Weights of a small GPT-style language model, trained from scratch on English Wikipedia: 5806 steps.
MLP neurons of a small language model. Each row is named by its layer, matrix (gate and up: input weights; down: output weights) and neuron, and shows model dimensions 80-175. Each number is 128 + 32 x the weight over its row's rms, rounded and kept within 0 to 255. Numbers have three digits each. A neuron's up and down rows have the sign that makes its largest values positive.
After each neuron's rows, "fires on" lists the tokens most often at its 100 highest values on Wikipedia text that the model never trained on. A number after a token or word is its count.

L3.gate70:127191175100156120128143113135143170146161127115118124093118166117086136122110144150119151050139133151118168125072135068103143056131116155120190193090145086125138142112200169126073113125183140088089108113149091105168113147161123178127132108116100148159147123090134156098117158172135192093
L3.up70:066087179153172167114095125146132095132111130082107137198088140105135142095114107159100085097099102221122122180114089074140146111130115154111138187156175101194117154103124161152138101143128124102121158089121090154149181112135133159130087223160140124145127117114156136152060165114102098149
L3.down70:120174133130149100086103096138119136150117120155178144091155180111096140152119124106123074113160104121174122123128149117158111066134165135146105140178091110070173172090141088132150168139098100122131120102148122166091063140131125070128156075119049119136153089162196175128068060161200157169
fires on: "E" 42, " mi" 13, "I" 7, "0" 5, "chen" 5, "ed" 5

L6.gate440:121129228082090130105145184131098112130132152098065137155108144131164135087090162117158158085165173140172123060167082080116152080137052167144131105143169131154138120151186090115125066101135175148104106156148167106116111136109147149146131085083122153192139107164114167125155127151118117150
L6.up440:129162162159136101057074103198137170111151131120128100163065162098117135142084142179143169133142145079146065108124017082142108043097111082113120079192144093162131125170201127155105118108136118160138132106118169099158135163072129132130164131108133121126136168143142097126142174094119082137
L6.down440:107055048185088117146164156108131112130171101141126140155096168126075147136166121103119120167156136163123103165128135175132121102161125099104121162136149129102150104112110167122082131223139131087145130132087141111140142128150116149151111139119137081114089169078183093141106112089077177153
fires on: "s" 25, "f" 17, "O" 10, "n" 7, "\n" 5, " N" 5

L3.gate254:182170099141127149124158154180148155109173179133078149170109157150120111145212122115151104145106158122106079180119098113072118083159106107133140108129164132109116155110107107117107109112146177125150056104145096087148076125123173127148101120143173184101142156118119123130117167093126132108
L3.up254:147119093137141087091158129197055094145134129088113108123157106142157110159120056137145095143127171133126137148169107091093162157148140048120194106167161107135136092124162156118169152122169130119119148094143135089139071126155206140111164149095192130104101168141122104071199146141111110142
L3.down254:125073069147096070141180159171132070142185141144177108063130145182136134131136045172097142158138084068134167109157116134125146158146176153134126123115145158120106058087134083160136139154127138171174097135122125163119140128161115095185123117108106113091140135131099112163089101158142111147
fires on: "el" 25, "ol" 14, "e" 9, " Un" 8, "un" 7, "ing" 6

L13.gate511:121143154128126144172040111133154122132139147175051063117133156120132148141123152141213109122052112121107128118104089141133124147102073108114121112157172086137104142059073087148139135119176111145139139176105130057154138123136144149114102102117109125078135109170137187126100214115077135091
L13.up511:134113091154183142147109091114135100130100142124200112171162156147125169096151104148062088073069119109091187183185103181089161158157125115157085177130097106156131136167099129113195190139155077145195087127139110160177172149169168162080126204148134153117126177136116145153147114145120136146
L13.down511:093137125154165120087164066099107106137082168116171151142178114123156120172127130098118115139075113064149133152144064108190131166070135102138138192176123122139103102169078081103137118118135130070199084171161139094142127139197115121120122154157143177091152154103117044127169089110113150135
fires on: " to" 54, " would" 10, "-" 8, " will" 6, " also" 4

L3.gate201:172134204096101118108186125093155127175123124133122065093162120144176117094151139157087114098119118109053136151054076160122087166115121118143142135086118142078177154133144146109126146112102128112116159121139120110130089125134124108174116125123052145142157146083170106122066147106088134122
L3.up201:164126139189097122097143178158134177142087181056181134105123151076109162128153113085137085137077155140103116097089153148082075081146116108097110147115145148090081112115185100136190144152155104147103156182149071111094133130087111113108140109104141129146104069192110152128097096165138151111
L3.down201:169146108133203122105145151122113183156104146120137151086133185095140086134146165066117131174157101113157110083127152101096162143172124139104064119145124124113118146114140084173149168150099138137047166115120123118107168106147081172158158082129140120117170083134031112144152120194170120112
fires on: "e" 30, "ee" 16, "ant" 12, "ed" 5, "et" 5

L5.gate22:169158169087147140127125142155109133167116121123186104130205128193113170145087184113144131109105126070124140147061142144129147162140126123121123155112141123200155251109130162147141120139096110161135118121117166135114120101160136109152091126146103123148143109121166171150100095150166202159
L5.up22:118132175096118078096129119173109182136152089113138159128158116113126103113124074105086110128124176147109183156096032103146088112133068139098144077143155104151099168147165116133135160097202098127159111117131061145135090116179057125170119111149100139126155159122133124112163193146129172159
L5.down22:129146115166168109125077163131160172116149142165136144156137093142119134123159141150234133109152139097134159174116089219080139112146087120145126129173119106132159168137131149068131189105100138152117176158149097135126149139169119098136090114203140133146130092122194110158129161153113153090
fires on: " a" 76, "a" 9, "o" 6

L12.gate28:107127156136057171124125184189151103208178195114147123093127181170121092139084131155138174146124150158111158089134084110076117132120109062125157088145177111170113139159112112127134134077143151107139123192144119070112060135130107182125115105080148139119153106167162156111128208106118119098
L12.up28:093164098164137132087102119106130142158142188169117086169074140117130100148188115168107090112080119182133112127191094170076110090115096090181153071202160079160133157101093094146129121103161133135137107180132135112141156109140076161128132132105151124094101161140173145092108165151130127114
L12.down28:167162099188158059141094153086156126133088109088124143227171143146143109132144177136165139142128142182118144115112081174124109132134157163115067112147133119119122187127170135129105177061121139111110121129118209131126122146102170108113084130120127156068089117108129119133066107099114151156
fires on: "d" 26, "l" 16, "." 14, "t" 8, "al" 4

L6.gate229:176128157116091091095142145152130095151122137154104090141144119134106092102105144142116156103097159094139130103109142135077164107156110134122147087135151146111133121153148117139186107131117178167018146171174095106189112141087106153133148129115141121126195116166114162164062139175145156122
L6.up229:158155088104081133078181138102142085190097105110172154085109091093086122114111124083184154135121137097185150097164205117092157089145107181133108136125127149093100120143170164237128102125106101142073120073117123119137133069150126100124119104149100122124171178125135151183092124166164137122
L6.down229:114178108131185141093150155095128098173118109114125179147127113113130164168126147068095166086170101135152181116116153105120096140184132157120152101152087154140118109123134105111082118156117112022162110139081144161123102182124117125158107115110193144168132127083192097126132171143109122089
fires on: "ma" 28, "f" 12, " Ma" 8, " Hi" 7, " of" 7

L5.gate387:134167115115115147164166140118034083159120126093121175067161121193092053106159158080146120133104173085126173114116084127134130158083139118148157132088109133158111162126126139130097152130109137150135156105172128113161126127190149146107171111067160162165134145101148194111128108084071169151
L5.up387:095125121103152133126135154140170062097121114110126233147106139127158045153126123109129143129098198158083138128096179139116132185213163112110162098159154135067122115125161108147078103099133112142146089153100122126143120126145166106118101205129146122124158096064141132079101149095103173135
L5.down387:183171103095122097084157080158119160064154172165106125151102137162169157103127131132109137121132090215109149101074161097158136141107129161165106165120123132126187137134139125191144080255152120159142137140142148175171158127114117185118112139068145137112155160116162113081156101081148152133
fires on: " Val" 20, "\n" 16, "cre" 13, "ul" 8, "d" 7, "val" 6

L5.gate428:108124181125085154070134173103113104180134125087149037094161138200133149129183155138131076104096125109130090129117112151093081120119154149115170152089136055145136154154134161178177135131127167137074104185084165090150159104138190210129070094077107171123104086069146171162141136106111058164
L5.up428:103081145144168150093186164153134141133074142119152083117123150217140133149155124082152107099137095125116158100176104135100063144081119113127127121106088146157134099118163166127127153174149134122110138094125128139128188102121165099140116091127162173103100094128188146146059084114083132139
L5.down428:168106172147127136130183122086095117166177130144108127125141152133133147165130105112155156141133156091205135133136151110178133097100136103113130145055114127033150186095185064181141125186170128162147146159059121137124161166125110177146119127072148088139113126127133144139128114117133072174
fires on: "e" 25, "s" 17, "I" 10, "ti" 5, "ed" 5, "se" 5

L2.gate66:149107082162124098085121155129074115134154152152130057122122149116153128134155148127135121103097125095108162080109096189096147141081137185091106082132126107170128168060103101061173127118106108133136127091084139116142063140123112199118149063076095123136100128129104147116108146120127125043
L2.up66:076087088066093133117132185168178118113118100190202065135118072154107165102130154119123144156086148158152137117091148125216130127176146139151139127053126141107122124144097116119066141099163155112157139082117131148117114083012126147139122113119077099156131148141137123145141113143174166161
L2.down66:127134089177147081112087129119142137130110129118122110116073109156069105139161147218073123167117185099126149149150112183091167114080117106102165163135102174183156153172121084160122119041119133134129113094152110083083103153156108200119083164126141176059117136111126102085126104183159098134
fires on: "il" 18, "a" 10, "ille" 8, "al" 7, "iro" 6, "illa" 6

L9.gate425:054104078101098166148095161086137119123080150188057171052095105123125119129181191149146185138062149179103179162134180128086129095068131127125121157124121152161075131164114171126127116149182155154116066108083128111132113082103165137091093122131155146151147106124083166081113181134147144118
L9.up425:123157171091173058113127129140155117122136145151121167204130077100114055123169095186077114142082060139096149133154092085136149135154162158118142112119089095115104159130189068205093131154103151157120156139092119126119146119123146096104139144158122097136152104124153192086118162076184105144
L9.down425:126197159141179129164151074096115122089157155156147144119179165068149168110113144090149129101092161106098101107150115137117142149154109153143146145138122094104187136114137154153128123216071138128177109154139108124103093139080158131093075143118112098114124167159122142127153126135112148104
fires on: "\n" 30, "2" 28, "1" 21

L13.gate301:108093155143123116199109172143148169153130085145093089084064157149142087069141118094169150143145103158146148139107180057125157114126166204123128196139065173185101114198152105117172076147136149145124099141135138099129144098126183134095091122115162129146188098210116160117113116127155083083
L13.up301:073169109079109092168106183139156156171123148167102131133120070143147106133147132144089149099106137153145197159137195104102087110082074091107108095137159161174179145110140109156163125156157107154115114160081097137164145084105155154097121149049166121173121162156074112113146118125155138101
L13.down301:088134107142142118129194142087116105153070116140163127171139147131146074141130124160125128145102176138125134161100137130123109178148083119102125092050192150148148118091110104146116134154107187164154104117137079146104149133127118157149215169096172089157088078101126097139084176157142181117
fires on: "2" 57, "chi" 7, "wa" 6, " Li" 5, "Li" 4, "1" 4

L13.gate228:154134093156103239067162177171122172068180131102116149161136107139108116124063124153157134098118171124126140107124222136158139082173121074121127114077191131118087186110112141086133139166129093137097113126143140103129120132115167126144167181099138165172187131133120096148104147189141185101
L13.up228:184083069081151114150132126158089087134138078173134125104141123053081137113161151181133122149097118168120165108149110110136118146119084099175142138121196139091138144146103130099103174139142166118150124090159095133059217133141114127135190084140121120178110151122087136089154160096114146174
L13.down228:119123132138169157096192090103157116140127139138162105156107119129151085147122108051091228160163107079087080113142105183109098077160129074156176137136111133097145104169149111072057150152117160080182097201148126055187173178115157126100091087139109130108130146126115139111122120119140167081
fires on: " c" 30, " T" 10, " Da" 8, " Bo" 6, "d" 5, " def" 5

L13.gate463:102118111149097145124085118091090149096154129141139063131159132133126130119141086154179129118119105135124156085127122107100125103123108080133084161114111123116083212128075159102182127099182114142153129120098135050088149141091145129124129166139108135184180136201157145095129123139086076097
L13.up463:135143084160172109087056120109123128164151152084121145107148164113123126121157103151108180128105078137148144169134143137105181046157130107120153116174091036153156203137089148151153125106135118144173150122162178135126108114125128146135093167127178197095151187122104127135144124141155088108
L13.down463:109099102133134116100146096102118128075163171129119121152133126161200158187185117115082211170136084068129136138174105121126107124161172125081114145097123097127126079107140173101156096104148134156122160123145140092147149114178146179169073168195107161156153141153133129121102078159112113135
fires on: " began" 16, " would" 15, " did" 13, " to" 13, " started" 8, " from" 6

L2.gate0:131122164118095139097127144122072124161149158119102143119092167187103082134159166125120101095131194106123170183116118181133162120136174212155109165100145145222160089183099117112138203127098152071082131136126118136158128121123133236096117131129105091127106146107120162117161144087153092132
L2.up0:129080066157112111114138111145090118127167187106107163109113057097131156130176076098128025087134099081123155114149127101155140189095123168144116130104107139142158137146103107187118161129197159134071155139139116140117192118166122094171169187099153150126180115145119151189112111195092138198
L2.down0:106083117130114100150122157080078084158107111108147136135084106127128135162119169070149135133121086058105085164070099137130055105097134092068091113082131124159125124133163127108076110127134096152167127099116137106121117159104111154117154126168104112104102115099110083133113129129120097173
fires on: " ex" 32, "ve" 16, " Al" 12, "ex" 7, "vis" 6, "et" 5

L9.gate293:062132109091078161176125172096129104161157146123076142122162142168177075101179146125148182136149163149175109087046090139122135132155123163130193112099138174169073114114115128134175139114048190127151055153096114133115073130143180129140100131101151172151205136114103105073132108147160140104
L9.up293:089099142109111142085135085147123151140121116146100113127117081093143148147150134167167177172148105157111095086140077163120128162216119126172144093079137129165096129090119144125084119105127158089158140126133176111139091138071121109079161105098082177174122101124165118116166153153155075131
L9.down293:179163110079088171125119131129127075131168160147112159190145112054148139146090157116108113120098128125095161152092079075104099128108068150131110141158135133100046144164166151142172169149086162111163133090123141130130129202127141125126154142096118164175147074109145180143132148137148097153
fires on: "\n" 31, " |" 18, ";" 17, " India" 6, " York" 5

L12.gate484:071100161164115113154180142109124168106166163116150159143128076153157099141122177161173191089142113111129156123146119129089160140177141072136205148115137181142137164107110114151177107132129168090092114177160141128176110161154149144137151107089137149182140162133117127150128193133074131116
L12.up484:119124116113098087115155133076120076118179143114128136116158136203053124126064117126144159196124088122144140080131126137096143224092135115156123205159125108154176088070105115129115178100160135169123145129132120151100135139166103117162074134141104115144127133152115156178100090167125200104
L12.down484:111132120095157111116187116078172079094123161154098169095103086125093118114113117156138118191128155111129148108164182125116127148191162107194173093135142166102167127137140183099159154241125108124087084152117121111146147195110138149123112136131143119067143090110093165141174135071132159144
fires on: "d" 18, "-" 15, "'" 11, "in" 8, " A" 7, "/" 6

L5.gate198:087163153203113167145104100202148161136102134083140158124102110150122116111130188137065138105143173103075129132147144109107110134132124107137148118177146165097128148160066097159108141121091135106127113179055084098115096104069131176098160154104131163062159100124143138165087090079113158113
L5.up198:147147149188166090115078138151112176139122103124129212170072116140131087112140150172104110086103163108125071118166159185178188115157161131160127104151133129049181130155116141068130147126139099051114211087100136125125081117077085145149131154119166117130070114147137107115135144092179172076
L5.down198:161112162182163147131103094124076199130126139137155165148102094108110150107088197161115113133076142139131151144145128067154142115168124113151119137148104147116132149098122109107124103071110063102097160074166133185163097169142120113128158099081169096098152131106076141128142120174164166099
fires on: "s" 15, "It" 11, "sum" 11, " It" 9, "script" 5

L6.gate120:152121086162196092079133136149159141118099165082164115103124141139168161125186119097143174105113105111162159116143147160077078065128144113140160137114100131121086140141128132085120124128155117168170119114096088124147088131100068121178048094131090140158084124141143130209173096084183102094
L6.up120:182134079095113117151177119153121072101158031120113148195122089073103130104066133098122143139150156169117184129143130114122107063136118125142123146046126073079122107127182102137172174152125082106166142112129150150128169136081154112105128169128116095123153129075111154164079143121096191171
L6.down120:142074190169100126138150170134122124184068154151171028091123168160158106154130148145142114094138096086058163117048158110127108191152129142090154134160155176153162151105117170139175115041151182113118160115133141136106078104161126129123170088085152138143129172134148091080133137133124116107
fires on: "al" 22, "a" 14, "ad" 12, "e" 7, " under" 6, "i" 4

L10.gate178:089146145095095109149145098106129107180065096137135136052078154168067173125165141126192138095047136135116182093077098128120125095140080101143133191156167187160092121072145110164115118117136144119097122183184149129122094096091123121138135097150124134156102125115167141091184163102089093106
L10.up178:144120161136074099103164088133082104130139145093172162153107133131116106110125109149162139129121143154108164142151089147115134156133122148142176165153120098126103138054163122154161153165160162091096125148154055112132121094106139090086134090148152096096124094121167111112179184128112108139
L10.down178:062178179096084114069106135131156153119170123120146153106130154093100157141158088132058073179095118113100133141129089178147127159204140123098134184084072117154082101166181114122151126164165106130129125098138155133111106135162113061146067152152140130133062107074121096122105106155116104079
fires on: "," 21, ":" 16, "):" 7, "ian" 7, "\n" 6

L5.gate443:139156137129080125134039106222131150191134088110111113099157096098134106119069147161133148151076165049125163127053116101115115105133102077134099107147144117143167156163112127142125120125133090092084061175142073097114076102184174088126163174118165153097134097136119164124105148160138134103
L5.up443:122174059105117107109145075182118143136171103122184120163156150148108165120184150106084109144124151134148083115119178147151147193142120130116147096090098121101108170174081146123128170099199124166144185120035102130171135090118173125130140122083164150151139145138118074154144127142126171114
L5.down443:140140143144116104098170109132134126138107166135116121190095161106103133160185153076091152108138080144119095109161140138157126131181157157145166113138112119157158117148122144118157142167191094146104150097144169049183119091164128121202120163091159139153056133074146103137190147113156158154
fires on: "s" 23, " Is" 13, "al" 7, "o" 6, " Te" 5

L10.gate290:090169101085148163102102099134115144145130174158108132141095201139115146142085171094222134139087138087137124128065167124153145107105085132108113135113140217099081150094149137105158050090083132126134150107124091085172112083149106136179207160108155165163092083110145101137105120121086171135
L10.up290:069130130079103187126164097155157171136083130148075175147131125133142135141138136064122123161086093126101188098121162129169106078100132083132079078117119121133041136129174149113123097087085118117157131119079091132149118126155117147072137172107082091175115053122136128183056104108139158136
L10.down290:116203152100178140124133095107153151116150132129102135161129185093119123136168144136147156161174066180101142093189175146107139096131172094079172107110106114130097112114130144138098122112143173097116169048099124120122145137150110148115131161142138194110110109145147118187087159139155086136
fires on: "0" 28, "s" 15, "1" 10, "ac" 6, "3" 4, "cle" 4

L12.gate134:162133171138081113137126121133076120072132125117098186114192129132162100110123140101151183090119149106110156088107120104057140172107185142129114136166121095170174122143054061146179133097090154119169079131172142133144049168118168185125102145119195122128125141128162142157168115124115130147
L12.up134:093184088109185197139156194129123132099095133193080103083145124108068129115121154052101110115075131114135170140110132136131085117113117164168144170109149122083075141100139139129122127168112110132175077065120105122155122143117108110087119161108142135138194115156167058105139091125082192192
L12.down134:132124173082141084167090135097097133095108068139133169123188108159105114085118117128135120142143115178094188121126120129088167150210120162183163176218079162180124140161097123117122165172143146082144124169136120137112111200086152126186148155173150140101114152143148157204179179099144145141
fires on: "," 25, "\n" 21, " in" 14, " " 14, " the" 6

L3.gate147:156134123092122104124203153121107046152125151150120104162187141186106159078127135110103130105128144159108118168165084141096148089154074094131152151107124180078120094121172110165139116158107173178118175116106146137152169138107154085137111122118126160113177132121156154132075155021105110151
L3.up147:158119140133113092095140121145108093130173164166131060128143178121053166157140168062055123088132113152111123086118173183140120122109184193057123139126097160126101134082127083161119067123118096139134185127067142125160163151167142217108124104130086146140104097111136127173140080134092152154
L3.down147:112168190131072114114189091134089109148123175196110141157115165130127108167149148137152091067148094123117182088099146142111168110193132125118124167136148096172147127119138115171112168192111108155082188095152120106110122111129127191136082106119088158139150100126054159154119119126098147147
fires on: "di" 22, "d" 14, "e" 14, "ed" 10, " as" 6, "ant" 4

L3.gate284:119089113089128070181100172192149097088101135080183113135162193157162120146143157135132078146108159128108171131133147085082121158120199129170145090146139151099120161126119103104164118147110122170096080109141141107136082086116153145172218128150101139120108069125068178152115148110087095138
L3.up284:188111134146154133092151112141088126089147156124132122078111095126118105149161099165113068141130125153114149065106124032138141151174161115147119116118138125174110078074156148128102118119131130117129098105177103122162103145154130053136162087134126156138154139161122091153170093146131150160
L3.down284:143102183127106078072133090121171148133144135079089133099153164113194122122161121159137128092132160154157060169098143130104166158095154097138110121163149162144139069172129140139110133111153095173119124159062170154148085039188156147122124139188084118139104094107174097123128136134141153101
fires on: " due" 18, "ing" 11, " However" 10, " According" 10, "ant" 5, "ed" 5

L7.gate487:149107183057090146098085152145091142122147181071089096177167132165108098096177140105135131101101112113101125116111147133127117114123106051167079115148124081146180150145082157108142118160121104137108128104153123067094103140078124148135134181127158185160115092144099130106079140106099143118
L7.up487:126110142068145173115179075129154102153153141177070108154147198186142167113189170121137162132149109119127113136119122215125101113055146186089067155147102121144099144180166120148075091135073110090131146083104161080153109100132112106123177115108157084097134115149124132161096122130103113120
L7.down487:165125208101119161154122159162075142104158144146138118180117117101151146128079166132087122181126120123148100123162133162145073148099118111112076093184082067097141161185078149117110101113114128113072095150137125068104124158098094102180114116103190104072135097107098153142118151132159086117
fires on: "t" 43, "s" 37, " Is" 8

L13.gate126:155136137066132147073084061119129099182169107156177178102191083215104127101086200146137137118083150086157133106106098125108134127164126112127148101071208153128135161161114106144153136136146121175083122126108139149138068102150118087132080153095126135086152070125140127133148121153140119150
L13.up126:076180105130134187092157134151120105141082125121191139117080076067142110092103162124052119099144182086107118149153123135122135153142109071148120144134095136112142177146106129129152150112146085139122102100146113143140124099164131110108120125118097149149154129163117148137095102153158073087
L13.down126:130097121147192143144097139096117129186150095132146164117166132074154161150126144181116098161123170126091168138199103095105110145119061104103138155172102115128133120178145146065140143086087137112143117165112100100124147093159108075085077113105165129142137133118079106210164166157171061110
fires on: " a" 37, "ma" 14, "ca" 7, "a" 7, "ba" 6

L2.gate362:178134139090159100146079200064118130188113154179155150100173076128127082133167160110160211115128139090140111165130158098103128151119177094134135171124172051150158159118113139133147130165113089109120090065152225132126101140130171146124126128179099173114143126090122093151144092068126129131
L2.up362:136076125055045182105148068107153166134086131114160117146107111151123134141098112090073138155120109164146097168085172135154090130132040085095127101153138055103089136119136132175145097109142108148039156101140122136169064171161051141165121135179132110158078121178099143125148143158133163126
L2.down362:115133092137156135162163146093101121125124116128198119115174120070101103070150138137142173215122104059073167142149138131035139124093145146091157153148079096131186144115132102123128134221148169138152130146075125143145143019157151177161102098138141161102136160102125101138140117145169146122
fires on: " its" 31, " long" 12, " different" 10, "s" 8, " possible" 5

L6.gate12:135120151088134166174172103180101057105112137064165159087154114186160098154175120140142093080168152106116123093077164173104157127139105079150107073140143176171102105108139126148141069107028179116103139115104102126109135141170136133137133145136085109131135126123102173145132083140098177112
L6.up12:098113135164203146131148103158061106146074105155144190185143093146120117119067150123103057101114159100134107156071121085149139162125139132113172143131113143150126071114152091102136104150075139134134135131072156117145171137105123104120160152135105144172120179100108128154204099164102161134
L6.down12:083124125092124130099189124089096202145103196147083124097108132170144095118084120133065177150083154117146123179169072105126120148134168103054163115126094064112121103077114158103184114126167136137096090158118109173169096123079109118132166153157093094111171135117113064107150098148147094086
fires on: " very" 12, "po" 11, "zo" 9, "o" 8, "ome" 6, "so" 6

L9.gate152:116159197152126131148115131162081140104104117088094173116134150138115119106149155124106152067079184148110146125143132101115162138145165127170152141137174148071115163139040103122090093112150149069165099142172113101142103127080126107160123124209139215169127077115109121099167091118099168115
L9.up152:156153163172154099104062147163106163154120057072077152162119157106093083175111180142118150114045159093134099135215146156102155139147174119148146069132114190119152170183110130126137161117151138133150146128102173125099089143132181120157136069113083142101072151165083135115155094107108084140
L9.down152:142166147124139124158117118079198161131094110052106170149147077175143117143141084138134117136123134210140184125125112159134195133120186160125118144148119146106128155160141120132148091167147156154179092114133131099129100118128184165139087149159160123156129097128074108198147162100180104116
fires on: "ing" 17, " It" 13, " along" 12, "s" 9, "e" 6, "ting" 5

L6.gate416:142131138128071096139060129160164140244139175147131073108148110129189083103139167183155138128076168088157104108131104131082125087136127177154124065132164120155074133156134092131128080153126137166060069128150145121149152157122139116132111160078132122170146132113130193147122186135104107160
L6.up416:219121061160137140147087078144113116156169207147128159091152132128140117127172136150139148133144147167113140106137089107054107095137129117166138079140202092169084112127084130103106155104161159165129144146206098083160164155150128123163137152108099140096104143121116119136158181126082094132
L6.down416:169176110111142111067137068124053160155139135157133157139086168181167179165151104125131114157127147139146146112116096103085122135103153116115145116084064149132181085126190101094176144102103115106137199080145130145091138077164139150114057165149102114105115133110128110149131133154130137142
fires on: "t" 43, "." 18, " Don" 6, "by" 5

L5.gate99:116160139079135133172118136145103119161075140126160137109130149146207119144108151198120094122067169121093161140112100124071163137126161125183162135157181133112086158203089082122153096098078128095076147116126163100144093156142142177140158097068135145137140081079136126121168122145098107134
L5.up99:111077205143111112124131132131193138083162152134092102074133113155196175116175138162118132135108113187137110134069167147160100183102223165102158146107144094151150129148170134142117133112135174175174091164155172128145133155172160101168140176156135143151073077140103147103164142099144119144
L5.down99:165133167198096140120146087132130139081169142101110064132097095126143141121177119104136162113194122150180081112115158093132090174156157142107120145105142160161153193151128109171112150156122159083208115198178136072176126095092189138164120119142078181125127125142133144123143186101112075117
fires on: "s" 30, "ent" 10, "es" 10, "se" 8, "ed" 7, "al" 5

L12.gate379:080148150137135183184096211135084125085124144114109154126143116121141159066158099159144134102090136119132121140128141107088196115086142131100147130187097126157127125096138101073136083094107116127158108135152182027182084162135142184119151099141136110118137153176167162159140161145141100085
L12.up379:137142137125153153120138174119110195144134094164170162172146150137190142113196118166125083117151117135161087095081098193198164134083111140167192138116153113072083150177124181100126175118068118100138114089164154170150114088128049118117146149131174131092074111158111074125123156183121136190
L12.down379:130195149150130205100165103088139155128091099097197141123176151129151088141145123078097073141118137145121120096107117186103172120109095114172156142125120132119134164078119170138095140152114142110188148115133146128141084138121143116158129125141111054132068100131106091111105091070161160116
fires on: "," 29, " in" 13, " Hor" 12, " is" 9, " was" 9

L7.gate483:146122190118077180141112196111136181178138105173169126075115117177138145116074143141108111139083158114128129167127144117104160149102105173140109111193123146126180177149101175141100134133122128105107122115141146105119055126118133103176173064072091099118105089146142108061142143098115132075
L7.up483:066185153114154103125077120085135150151149100162159117094155121193111165117126172107136162214135113162139117150130117120124152080127183170147085139160144087082156139063122144124178122099122095140180112092098106173158088105161124133133082103123102155185178077133122140128162159157136155089
L7.down483:154146142133123081171084101172174150116133074164163130142109113096153146134111155138160127202114153132108138088152137142137135157160137134156183094137158129113078142179137169105120101124107104130143106076094124148093169162126126168140165147138100094099151179110151139054103164106166104162
fires on: "li" 27, " Ly" 7, "our" 6, "lli" 6, "la" 6

L2.gate163:130125125089121134150120182133091081169140120130050140106166182158108067088084154125108117131130151109153164109121147103093120112127110116186180169124128167135118163160129171068157110141126085157092088073131138102192072129180170221175154173138151145125156078117169188149150105128079129155
L2.up163:168101168159107128075150115166123118063131095147132164121194099152135152131137091120149120104128131149093096116066110092153129130154196137131160064100126120148128174089162113103113115131170172110139092140114143106156120148140093134109145028149108140194083117143119141071144143177134193154
L2.down163:114123158111093169095115108096067139095144116102167117100209157117115118081134104109105126116141166133083126124140157159139179123149207106068128096120107101164167154163128151092137124124142122149126101154135124141166059055141139171141078061175126128168162120124121107071114190194133178139
fires on: "s" 49, "ing" 17, "ed" 9, " to" 6, " Est" 6, "e" 4

L9.gate317:102164152091077132203162160155121096062148114154131149150095144102095153107133117069149134114127169088169116136137116057169137107137120109135101234158143177129064130182105145121136113147195187102112124167162188137150104148108179122092100089044094136168213155144144180082149110145105135110
L9.up317:082159086142116089143104156114138109162142169143125180108101143108118152160089143159125115118135111113181109128176089105167080035083127117060117138067134110101094139162185150205118112125155140142178117153111115133135165128152092136126171051058053134111149131180170109172127125117118164125
L9.down317:113157104118066113172165158132208162103174120126126158148138132119137117139099172085123080139126146144147080142145135060146123125126125080078066179164167188131123102145146126147096130145139117083079078132089195183164138096117155086161122060103108025159138131178118127124052112126114142157
fires on: "M" 44, "n" 22, " Ni" 12, "s" 6, "br" 5

L7.gate123:151139053124140119096140168149057134130150145115132156170104135179155161128154152131155122030099178159088118238123111095127180099148153096103177146139158140151110091104141111157108117113124144104125200063142105096196147144149132160129104107120134094118066118182073155114205164124087126082
L7.up123:121117107136134127147180087154107138116173200107064130159088129155190061099150099138106124074133135137097142125183119088163113157194143085128149104161178085138114062120181109098144144144140130135118146100133093110133170123097093094140147165144117152151178112142078160055142209099104122120
L7.down123:128063115131094106163129098182085155095117139129095178104058177125172124192106119093149118140100152083178171190121148129103174160176175126123162069119164122070144135058141156110099080161124167143111094119140134085109104091126155098099111168106105126149104159138096126097116116163137149081
fires on: "be" 19, "el" 11, "ke" 7, "e" 6, "let" 6, "ton" 5

L9.gate408:154166144089093144078081161129138179139067143155054164157131166160110127097099129153112073117112135098101103129100094127157153076103062074148122125121128165124101135124114148099099108103100100164116131150173118066133122162161159107131164173084167126182145132151169125064086058086059165111
L9.up408:114144176054108114130137072154146153139131125082150105129187129128122104166111174105113128194063134123168125160111147139109113066138119169069131086168147074072151123137120197109078177131100110124140150121062119133172127121127175164113144105086122112105078170205166102129187109074127149113
L9.down408:160130118089112150103156116145049120114087101147089124174136135111177141107126136065168084140173105143149130100162124126175164084087088178124122141139118090127101162116097109167104098162101143147140068122148119083145132114128083083041111134109126116211122136099184107159150117119168115100
fires on: "s" 32, " Ru" 16, "We" 7

L6.gate231:132145144085116164091174144129090073100107154168092080127139152117122119109128142086107102137135127132102185131062144115147095143204134147131109165061114107138123141147089129130140117131093209124074121150195088146134133117137133169113113122164135129152103043128133146114135078104080176104
L6.up231:174108092132092169168190161116121034107099182163131118098081078132107136118135096131153114139127124126148067162151078076109139162123125138138151196090114111178016146138163182131137147116167103142105143110193119133137203117157202134175095127180096110135168131153144153133141129188115090176
L6.down231:109157098132171140118173120130103125114125089164130137106092103048079139123153168101182120141154155185088134091107126178138119129098155063156090166135115130187113086165085124075146146117207105138146141083107104157094138096113142183157100121132079181079086151104104188125161106162122153123
fires on: " ex" 21, "ex" 10, "cu" 10, " wh" 10, "s" 9